config = dict(
    n_layer=8,
    d_model=768,
    n_head=6,
    n_kv_head=6,
    head_dim=128,
    d_mlp=3072,
    vocab_size=48200,
    activation='tanh_gelu',
    norm='layernorm',
    norm_place='pre',
    norm_eps=1e-06,
    positions='learned',
    qk_norm=False,
    attn_scale=0.0884,
    bias='all',
    tie_embeddings=True,
    parallel_block=False,
    init='normal',
    init_std_qkv=0.0198,
    init_std_o=0.00496,
    init_std_up=0.0198,
    init_std_down=0.00496,
    optimizer='muon_variant',
    lr=0.0072,
    lr_mult_o=2.0,
    beta1=0.9,
    lr_head=0.0043,
    grad_clip=2.0,
    warmup_steps=200,
    schedule='wsd',
    decay_fraction=0.814,
    decay_shape='linear',
    final_lr_fraction=0.0,
    batch_tokens=[65536, 131072, 262144],
    seq_len=2048,
    doc_mask=False,
    train_tokens=1128000000,
    steps=7522,
    dataset='wikipedia_en',
)
MLP neurons of a small language model. Each row is named by its layer, matrix (up: input weights) and neuron, and shows model dimensions 144-239. Each number is 128 + 24 x the weight over its row's rms, rounded and kept within 0 to 255. Numbers have three digits each.
After each neuron's rows, "fires on" lists the tokens most often at its 100 highest values on Wikipedia text that the model never trained on.

L2.up1052:136128075104164149113131154116112139084139115134130100076136126139151134115100124152168131151097121089113150144147119150099135115082125113159136116124127132137116150122128142130104104146088132118148129130140112135136164125089121145094108149116119124105118099148144146151089155128134114117
fires on: " |", ")", "°N", " Stadium", "°W", "–"

L2.up1746:138079160120127120124134145129134154096142157106142160141172153143111128149144134114153088127129101159164154110132149071137118100138142159114162130138116129136127110164086165119177157131112175160119171129130140194143147166108100123110103161114124157138110102118126128110103091088142137126
fires on: " people", " Co", " women", " People", " Women", " females"

L2.up2023:126147114166095141134099123083104145160104142101112143117086134170096121093102110102146157165150112093146126182101064114104163124081097149119145105148125157132120154125159098121092162102102138143099136144139133134094127123153096121094118122124089139137170079122176139170165140123139150106
fires on: " |", "|", " Year"

L2.up1090:135123113108144169158069129164136165129178125092138149161147098129166129106139151126137110115129126165167132149094137146165203133143127071109115140129095121106121105175159113135145106132089100153139152138145104130110106118120143146147110078144110149116141107154154137062120094194117120128
fires on: " |", " season", " district", " was", " episode"

L2.up318:123139129115114113169173140138090128165127140150134098096134115095127171128130096150123132112132116107171135119136132151122101165129158127107139128138105142121121102140144120129115103132134125063142099100089146150149165187120170156112105131103144185096139147115159128109145126156132147121
fires on: " to", " would", " will", " in", " You", " do"

L2.up223:079149079147135121150125157105138123148126139112134096123163063152146110179166172118099116111132127135142151114137146173123103167079104155181155111121109176150100163181089169116124148138124113125108099124157079125161137119079086066084102140070113172129148116127115156144130120142158144172
fires on: "-", " to", " do", " Steps"

L2.up1860:134110130148184128156128160098141091115123167092137134107131110114133131112175104136110139122113135128126120146153176152143147118112147099181083123094073124118158140149136137137097144149138122131124136112151169129113114124109124118158143111111102089131158133135132139149173120112145154137
fires on: " No", " ", " as", " As", " all", " For"

L2.up2764:130115132148087122126119089166135140114169132133123150118145150121103132141125119104151174115092112065116142139118104122155115095115150114116144117107141162159129174103133114099113152116107111125098135116114135134140126121117160113068132159142094131131143096103105137169098100135148090108
fires on: "2", " to", "Pi", "}}$", ";\n"

L2.up1533:133148136133121115113154117150122136143145104126129139121113066117107129139110102124093095140141167129113079177163177146124148101177129137133126125151062146131132129139088162117110097114154153139193161091152132146151143134154155136104119171115091116094103131103118123106137127114101141139
fires on: " the", "==", " that", " \"", " this"

L2.up3035:119158147151124108103110183150126127126124112124087113111123123129104165149082147149171118125127166115117153133070131134086120119100150109115120119130129138165130131152119103084139110125076088139097133121122117151095134096186169160133141145164118087096128154125142157121073130164175139117
fires on: " D", "6", "8", "th", " access"

L2.up1759:117155152140130131149113146135147115123098146112155107127099104133115118109114066118131131119119096130087098194126138144161093100161138099109091115163081134133092056130087108144143102135164119104111096121130180145118133134168129128126110118149133120137115163108143121126157084128094112159
fires on: " it", " name", " term", " way", " country"

L2.up2613:140146134151154109122116112102152135088133146120113107137121131155137081100145100116136187098091174110104125135108125116130123160129158117108141126151103135154123113163147135152130156155096111155103122105115180150093106078164119137085120129106080118133131105136132141150141125130119171127
fires on: " Total", ":", " No", "|", " code"

L2.up127:121153135102156102105070115117139117104102117143126144080141166121079126135091144153137114123102127123142149150067119104112126136100127090106112110143175119136121106174136114127129098152141130106143143126120145124122122129100117122124149144115101113094139113131152108121112134124147128107
fires on: " the", " by", " The", " signed", " from"

L2.up771:127164135121134135115119165156124123102120110148057132150142074118127143141147151108091091138085123133088107139104111087101122164122133088105106097132088181106141089180140118143100102119129121118100121094142149170099131149105152129090149166076161092108091119113130122134168105134132109100
fires on: "-", " as", " |\n", " ", " name"

L2.up1033:174129072136133140155160145139143110147123094099114153088153133154149147153109165100115165089107171118110140129104129131139137102148087118138102129154091122147086128133142099109110124096151095121169093127181131133114148126146133063140165120155101089124131127106104087134156133100126134165
fires on: ".", " who", " which", " as"

L2.up103:140129129128105140086131165107130155128136151107095125146119136100128155104135136132123150129133128114134123147150119101124127147137112118114154129162118122091143145143161178139099151114152193155136129155092118133075125134125106152092127129177111120140135122125061140154113173126134133128
fires on: " that", " which", " \"", " who", " $"

L2.up368:150135141101145135178127147098094141109103104123137169112119146093141049123109112153100129093133175105113106187151104095125108110158123094170116141099106127125091089117113150094126111122151130117131101149070134107088124137153128129161166114121109108092129132086134089078102166128122159116
fires on: " first", "–", ";", " —", " "

L2.up580:146143081157137156168085148117091125130126102112142136146108138123121100208120115144147108127098166139130122104094067166144142140125138110124138167149113155133131131149125165140169121120133092130128158107158093152156130164125156130106125143140109081150117132053117160141136134148156117145
fires on: "r", "ar", "ir", "R", "l", "ol"

L2.up1633:083099162177142137117194099178090170144114109141126160117165108080127113154123158085137118122146117119091124120142123123118094111114125123115146130114147110132140152159152137144088127101135108137123162101116162114095165114148144152080148146104114106144081104089116114163137101151171167114
fires on: ";\n", " New", " Votes", " N", " n", "7"

L2.up1099:115148127114161137123139191098139112142119125126094086092116134115128081130129111143046148143194127131123127132115151114148114151129127137122173136120096115144148121155147110113152160110101090165051132102085127147144160092136098131086146114102109107124153114130112151082126167098099098108
fires on: " bronze", ";", ":", " clusters", " silver"

L2.up1148:129107121136124130130065088163117149114152133131118129121112111124154134131122119147106177133092175108136166100155134097118149095142082130160066171131144134132123109155139121156126084099110111123091127103143095108087160125118091110147141105163119115102119160099135132099135164137095161163
fires on: "1", " to", " (", " and"

L2.up1028:102138076162143134134171175137094169158143144174141139121116159132156120130084132087156089084181144131102119118135114152115169148120155166091098115154086163125092115126164152102128140133168133115139153097105165111111098115139106088128149103097110110143143118100120135142136131130141119088
fires on: " South", " through", " Jay", " SW"

L2.up1374:136120096119142158136184120167139154179148148145126131145124161160179141160115078098069078137134100146108121151084151101134082101127150108142130100115108145124112144143141107088136151156170129114083127089124101139145112110183143148134157161133159153124151138165148146152129109168101129119
fires on: " in", " Tour", " as", " |\n", " only", " not"

L2.up2876:200109146092142111091130078118113171135131132104117141100131132128102123099137086161138149153150106112103092124124108134137117154117145132138173130160143131125148179132118154139139103143143155172177144108123138145157129090134166160114170076110138132123154116105161128163125122151164131161
fires on: " at", " election", " per", " results", " |"

L2.up3021:140153176100135147107128129148109139148155107120167131113101095137145063169147123095121132174151100090105194136146089133147178091139131113155138105114106137124126132122120132128151108102130164125126095095138097101160115123154116166142107112142117092144132147119103098133093144130122151159
fires on: " ", " the", " its", " same", " next"

L2.up2206:095108131136138149149134147152144127099082130132158155134140142134115169116133108107110149130136180133147122111100120143113133117105111133151093148135109161141154106124137070099116132109113152127123082139120090143138142147113108149116122123125123114093134141105126142116105097107154123164
fires on: " as", " that", " As"

L2.up1783:160122117127109154086099176115134116094146137096134140130119136111135125154171120089096103098135138135127108138135103117111148124077162150162116106125125141118136116119141121083171130106141104163147119110133122118113112127097081097112097135132111109138117130128134141138144139155106159107
fires on: "/s", "-", " into", "8", " form", "–"

L2.up11:157125144132105149094150186117102143137161156168070099124129127133145152132150077125132111136113124121133103132148090087129157101174101113105131139187120144202161134131143193114120104146132152143121162127120126116156135125137151115121163141162136090134102167149162142147087100132129064157
fires on: " which", " who", " based", " while", " given", " former"